Part of a small language model's weights.
Architecture: RMSNorm before each block, rotary positions, tied embeddings, normalized queries and keys.
MLP neurons of a small language model. Each row is named by its layer, matrix (gate and up: input weights; down: output weights) and neuron, and shows model dimensions 32-127. Each number is 128 + 32 x the weight over its row's rms, rounded and kept within 0 to 255. A neuron's up and down rows have the sign that makes its largest values positive.
Before each neuron's rows, "fires on" lists the tokens most often at its 100 highest values on Wikipedia text that the model never trained on. A number after a token or word is its count.

fires on: " An" 27, " be" 21, "s" 13, " pre" 13, "An" 10, "-" 8
L9.gate352 [166 117 129 147 104 122  98 140 158 130  61 110  92 132 150 160 130 145 104  84 104 117 111 151 142 146 166  97 116 109 118 186 106 127 120 109 107 134 116 189 108 112  56  94 225 154 135 167 132 197  77 163  83 127 126 153  98 183 134 165 175 102 132 140 119 137 132 122 128 146  73 152 125 109 181 149 116 122 100 183 119 101 113 146 117  97 150 132 139 109  48 149  94  94  74 142]
L9.up352 [138  80 116 144 128 133 175  56 115 170 168 109 120 171 127  87 130 218 130 151 162 144 123  70 168 138 109 102 145 125 154 156  60 125 162 114 147 130 123 153 219 147 100 156 124  54 147 112 136 161 181 126 139  93 105 170 128 161  93 165 122 148 111 107 132 127 159 144 121 178 116 109 164 105 111 134  95 118 196 148 134 109 160 110 186  93 210 165 112 161 106 172 165 109  56 120]
L9.down352 [ 75 123 147 117 122 107  94 124 152 129 103  92 133 150 186 108 121 137 123 252  96 107 139  97 128 131  79 223 172 121 105 101 125  96 121 108 117 141 144  79 131  99  98  89 102 114 116 128 165 186 169  45 139  46 134 147 132 146 152 152 143 100 124 144 170 102 102  96 121 135 132 137 178 107 161 156  93 130 135 137 147 141 167 136 138  37 124 133  92 136 125 162  58 147 112 148]

fires on: " at" 26, " At" 20, "t" 13, "." 10, "At" 6
L7.gate18 [154 133 123 173 116 123 115 137 176 137 160 123 129 149 130 137 136 132 149 110  91 118 175 165 127 151 127 117 100  96 132 181 109  97 144 201 134 102 105 110  81 178 174 106 132 130 175 111 118 145 151 160 155 161 156 141 162 190  91 101 126 118 163 131 146 134 103 109 147 169 133  79 121  60 173  86 144 152  61 155 148 111  92 137 116 151 112  55 110 161 203 126 156 179 142 112]
L7.up18 [173 100 113 138 149 106 147 151 191 153  89 148 105  62 114 199  73  96 146 161  88 144 152 129 123 110  81 136 124 148  94 118 155 120 106  78  86 178 163 106 127 158 155 162 125  85 116 123 166 137 161 133 162 162 129 135 153 124 141 135 131 106 153 138 171  97 106  32  84 169 124 123 111  76  84 108 136 130 131 155  89 135 120 144 121 189 147  92 121 119 179  87 136 132 120  63]
L7.down18 [168 149 184 154 118 118 119 167 162 145 114 171 131 188 123 115  45 108 151 137 140 129 104  89 121 168 141 101 113 124 137 107 131  70 151 151 101 132 128 141 165 172 183 130 115  91 117 166 166 142 152 183 119 199 165 160  89 125 136 160 122  91 150 120 156 108 150 116 178  54  92 147 119 133 132 182  85 157 160 120 166 127 139 118 111 118  98  89 182 123 181 104  53 120 101 109]

fires on: " born" 17, "hel" 13, " pro" 12, "Early" 9, "é" 7, " Or" 6
L2.gate467 [145 106 132 157 140 126 136 173 149 122 155 145 156 165 146 164 139 166 198  69  94 103 142 172 131 164 155 105 153 161 115 107 125 152  91 135 103 191 167  83 122 193  95 179 155  79 186 115 152 126  72 132  96 125 132 151 145 142  44 115 139  90 155 154  98  67  88 166  99 151 131 116 108 116 115 121 116 139 163 117 139 104 106 180 159 116  81  67 118 117 157 134 120 117 131 122]
L2.up467 [134  50 122  69 115  63 111  53 112 186 173 141  98 158 169  82 128  95 170 145 144 105 141 163 199 150 155 114 152  92 111 111 133 101 138 126  66 115 127  80 118 128 119 171 116 142 110 128 132 110 111 158 102 138  75 170 117 146 106 120  81 162 123 140 206  94  86 107 148 134 121 127 146 173 126 111 189 123 116 101 105 152 116 114 141 113 157 126 167 148 160 170 189 177 125 136]
L2.down467 [117  56 120 119 160  83  66 116 147 141 134 133  87 104 109 114 129  87 143 178  86 129 155 182 149 192 130 124 187 124 178  74 118 117 148 126 144 136 138 132 116 105 112 203  71  85 121 133  96 106  40 108 179 170  84  86  92 203 219 134 151 156 156 116  78 134 123 134 124 150  92 149 134 130 180  93 131 120 103  91 110 102 102 114  98  81 157 161 129 120 109 154 136 121 131 135]

fires on: "ible" 15, "able" 9, "ted" 9, "ing" 7, "ed" 7, "do" 7
L2.gate50 [142 150 193  89 180 113 113 146 158  59  86 152 170  54 119  92 130 132 141  87 148 149 120  80  92 125 129 128 131 170 118  68 105 154 167  82 134 108 165  88 135 186 110 102  95 166 136 180 158 141 111 123 129 161  92 146 106 109  49  88 112 186 116 133 110 124 179 128 195 142 172  34 111  93 118 174 114 119  78 119 106 139 139 125  86 171 162  73 110 132 125 135 151 110 122 125]
L2.up50 [111 118 144 132 235 117 133 168 179 130 110 128 128  96  86 157 137  95 159 140 158 145 176  74 117  70 133 139 132 110 129 119 114 121 172 123 100 113 177 154  93 139 125 138  99  83  64 156 160 112 154  99 206 167 120 141 201 141 127 111 194 138 141 144 178  75 135  60 155 161 123 175 139 124 166 163 114 112 139 135 129 146 126 106 178 102  98 113  99  98 115 170 178 145 132 154]
L2.down50 [100  97 155 163 176 102 133 111 100 147 148 123 142  69 211 162  83 147  97 112  85 125 164 140 135 125 185 105 181 125 163 221 135 129 101 124 113 142 111 102  65 141 151 145 157 133  95 103 167 126 146  71  93 111 165 132  85 182 179 140 157 111 146 161  98 126  74 157 112 141 120 136  72 163 162 157 101  82 139 109 118  81 185  92 131 105 122 154 137  95  72 112 174 145 156 105]

fires on: "y" 15, "e" 14, "a" 13, "o" 13, "la" 9, "ia" 6
L7.gate157 [109 125 155 172 128 190 140 100 115  74 144  82 122 167 125 155 143 118 123 122  97 130  84 115  86 124 145 114 175 152 135 156  51  99 134 115  74 156 116  96  84 189 138 122 178 149 132 120 138 127 156 113  85 125 130  86 139 122 155  73 187 152 118 123 141 105 111 111 149 131 168 126 136 141 146 155 156 110 139  74 177  97 115 110  63 124  85 127 108 153 149 126  83 124 149 141]
L7.up157 [145 170 169 106  88 141 171 117 144 108 166  92 108  93 125  49 156 140 129 121 120 154  66 102 100 163 104 152  89 144 160 148  94  78 152  45 144 117 133 178 126 133 139  76 154 150 132 101 131 124 143 148 116 101 131  62 111 163  97 130 159 132 113 106 162 114 144 117  88 115 138 124 131 107  70 135 141  90 139  82 150 104 142 129 105 128 119  81 159 126 136 130 134   5 147 148]
L7.down157 [151  95 132 192 148 147 155 146 118 123 125 199 128 133 109 155 101 159 137 226 136 144 153  83 138 138 121 163 114  96 103 114 141 141 148 165 113 117 157 114 182  96  64 153 132 138 140 158 148 120 117 131 160 124  77 143 121 107 202 140 131 115  71 111 193  94 189 122 162  98 121 160 219 100 111 138 125 141 184  92 146 108 149 159 144 127 165 167 102 123 128 163 173  97 172 124]

fires on: "ed" 16, "ous" 10, "ted" 10, "ified" 8, "able" 7
L5.gate313 [107  82 108  83 163  90 161 151 128  78 126 178  96 140 122  81 174 176 143  98 137 123 129  94 136 121 152 136 136 136 103 102 177 128 123 145  93  95  97 110 177 146 121 121  96 119 122 130  90 139 168 105 115  86 140 189 158  79  69 160  88 181 138 128 110  96 138 157 170 138 159 118  86 100 161 127 138 136  89 127 159 129 124 207 111  75  85 106  77 139 141 162 144 111 148 143]
L5.up313 [196  71 123 126 237 211 198 115 123  61 136 153 134 130 135 154 143 146 171 166 177 163 153 223 132 207 144 166 142  95 141 100 124 122 127  69 171 114  74 161  92  95 106 134 130  79 128 116 176 103 123  61 133 158 124 150 178 142 120 139 151  99 177 114 125 177 111  77 154 132  97  88 135 140  98 179 130 113 115 124 122 145 207 159 105 140 107 104 126 141 107 170 121 109 141  87]
L5.down313 [ 80  99 149  82 122 142 110 101  90 136 160 129 106 154 133 103 167 170 126 141 125 183 154 128 158 132 140 163 146 169 142 107 140 163 148 109  97  71 132 163 129 121 149 175 103 123 137 117 178  86 138  74 144 107 106 105 206  99 120 144 112 230 152 117 128 103 152 175 150 133 128 116 121 166 149 150 131 130  81  90 114 119 150 129 134 112  84 125 139 138 117 122 195 102 114 129]

fires on: " member" 29, "er" 27, " wh" 14, "y" 6, "ee" 5, "o" 4
L3.gate504 [117 135 166 100 120 175  87  81  87  77 122  78  75 178 150 158 183 123 145 106 176 191 148 160 110  67 125  96 179 160 141 153 121 100  93 127  94 126  90 139 103 159  89 125 133 126 149 118  99 116 135  96 134 124 119 152 176  90 120 141 135 153 166 150 117  55  96 114  86 109 172 141 138 117 119  68 110 165  76 100 121  96 134 184 148  82 111  89 157 109  75 152 135  90 109 127]
L3.up504 [ 98 140 144 105 110 178 177  57 122  86 109  93 136 138 122 108 114  80  81 105 129 191 110 103  76 138 124 124 197  99 153 216  72  40 139  99 151 128 114  95  99 150 153 122 136 152 185 110 120 166 162 154 131 167 141 120 158 167 116 127 133 106 107  86 143 146 110 122 132 110 142 127  88 123 134 205 110  77  88 137 121 158  98 134  60 109  86 113 157 147 136 110  86 104 145 168]
L3.down504 [135 114 171 100 140 140 128 129 126 105  70 147  72 164 141 177 142 166 138 171 174  82 156 143 135 124 100 134 151 168 114 116  91  80 185 133 139 131 123  76 128 111 154 191 126 102 155 153 130  93 130 181 120 114 118  93 124 132 126 148 156  69 145 139  94 114  86  84 175 128 103 105  92  81 134 143  81 116 102 155  98 173 133 115 136 117 170 157 120 121 143 107  93  90 138 109]

fires on: " at" 25, " is" 15, " At" 14, " was" 9, " |" 6, " =" 5
L9.gate444 [150 141  50 162 203 179  94 131 128 160 174 189 143 147 135 136 117 105 151 103 102  81 173 141 113  73 203 107 124  99 122 125 121 108 145 169 115 143 109 136 126 155 192 125 147 138 167  90  94 153 136 166 131 159 185 161 125 146 129 134  74 131 187 137 172  80 109 177 104 183 138  68  92 147 131 152 155  96 107 169 145 159 150 104  59 159  86 135 151 137 134 148 129 146 128  58]
L9.up444 [ 86 144  91 125 141 188 126 137 123 153 150 125 101 113 114 174 139 134 152 101 118 154 101 125 182 121 172 121 105 149 115  93 133 127  79 146 110 135 167 105 140  79 163 187 199  88 124 123 146  95 131 165 162 164 117 100  85 125 140 149  79  72 139  94 150 145 156 197 115 138 131  44 107 143 123 135  69 142 116 101 129 128 146 126 138 148 122  67 168 139 179 145 122  97 144 170]
L9.down444 [161 156 138 155 101  93 144 123 198 160  95  91 115 182 115 134  53 115 145 118 122 167  94 118  66 150  92 112 142 160  98 112  92 147 136 110 197 144 126  85  67 107  89 120  96 144 107  98 158  89 184 157 154 151 123 121  62 174  66 131 129  72 189  90  98 128 147  97 114 162 120  96 117  85 116 129  82  89 133 164 147 106 104 105 115 114 120 108 134 184 125 161 115 111 146 164]

fires on: " an" 29, " En" 18, " Po" 12, " be" 11, "An" 8, " Qu" 8
L2.gate406 [188 112 115 145  94 156 127  87 169 167 115 118 153 110 131 157 107 159 159 116 101 159 167 117 128 203 142 136  98  66 102 146 120  42 110 161  96 182 127 143 122  96 126 116 180 151 151 158 178 137 140 128 140 141 123 140 131 188  73 142 124 119  99 143 118 123 186 161 172 153  92 125 134  93 197 176 138 191  83 153 156 122 123 143  91  97 165 158  96 108 147 142  95 121 161 125]
L2.up406 [158 148 126  97  53 156 139 159 161 151 143 201 175  87 135 143 132 115 158 144 115 114 169 109 114 137 108 108  92 148 114 114 132 159 129 171  83 141  73 180 155  46 103 140 184 161 146 156 111 182 174 129 110 100 101 126 132 169 127  91  89  87 141 126 160 162  66 143  52 164 102 165 155 115 110 116 134 124 133 117  93 157 149 134 132 110 199 143 130 144 128 203  95 166 107 108]
L2.down406 [ 87 115 121  79  76 126 151 133 148 172  89 106  92 122 163 115  79 120 185 193 118 148 218  81 158 123  71 161 151 132 143 109 140  88 101 140 166 152 155 124 135  95 140 100 165 168 115  56 130 132 142 145  87 124 168 106 112 193 173  81 106 142 137 162 140 124 216 121 100 122 101 180 128 112  97 143 121 159 127 174  97 151 165 112 149  98 114 148 146  82 144 124 112  99 103 170]

fires on: "é" 15, "hel" 13, "?" 11, " live" 11, "clo" 7, "ful" 5
L3.gate20 [139  90 157 119 131  69 176  78 120 152 150 114 116  98  93 163 148 128 158  71 116 149 152 192 110 183 154 118 196 120 112 146 100 132 104 138  98 167 127 188 138  96 112 155 152  80 148 141 129  89 114 181  83  96 109 119 173 166 123  82 154 128 148  99 146  67 126 147  43 134 144 145 126 120 117  94 162 145 163 147 132 133  97  96 104 147  81 100 175 129 118 159 101 135  83  99]
L3.up20 [169 113 106 149 204 103 134 124 142 150 114 189 142 100 169 124 118 136 122 162 126 133 176 145 167 162 163 124 117 100 131  71 114  73  91 145 122 112 150 117 122 102 132 111 147  76 127 102 162  64  77 134 100 166 117 108 122 157 131  65 126 148 135 121 114 131 166 107 167 118  98 133  99 138 154 143 145  86 136 212 162 181 121 163 117 178  95 115 166 112 158 108 125 186 103  87]
L3.down20 [153 155 139 164 140  92 167 104 149 170  86 156 106 131 106 150  86 209 101 117 178 133 135 132  96 100 122 208 157 118 101 122 114 107 130 140 168 122 100 100 115 104 159 167 114 102 119  98  97  94 102 127 109 182 111 114 181 185 131 120 158 123 140 106  29 118 163 103  64 103 138 154 151 206 114 150 116  37 141 118  93 115 167 144 117 108 152 113 128 187 151 105  77 140 111  93]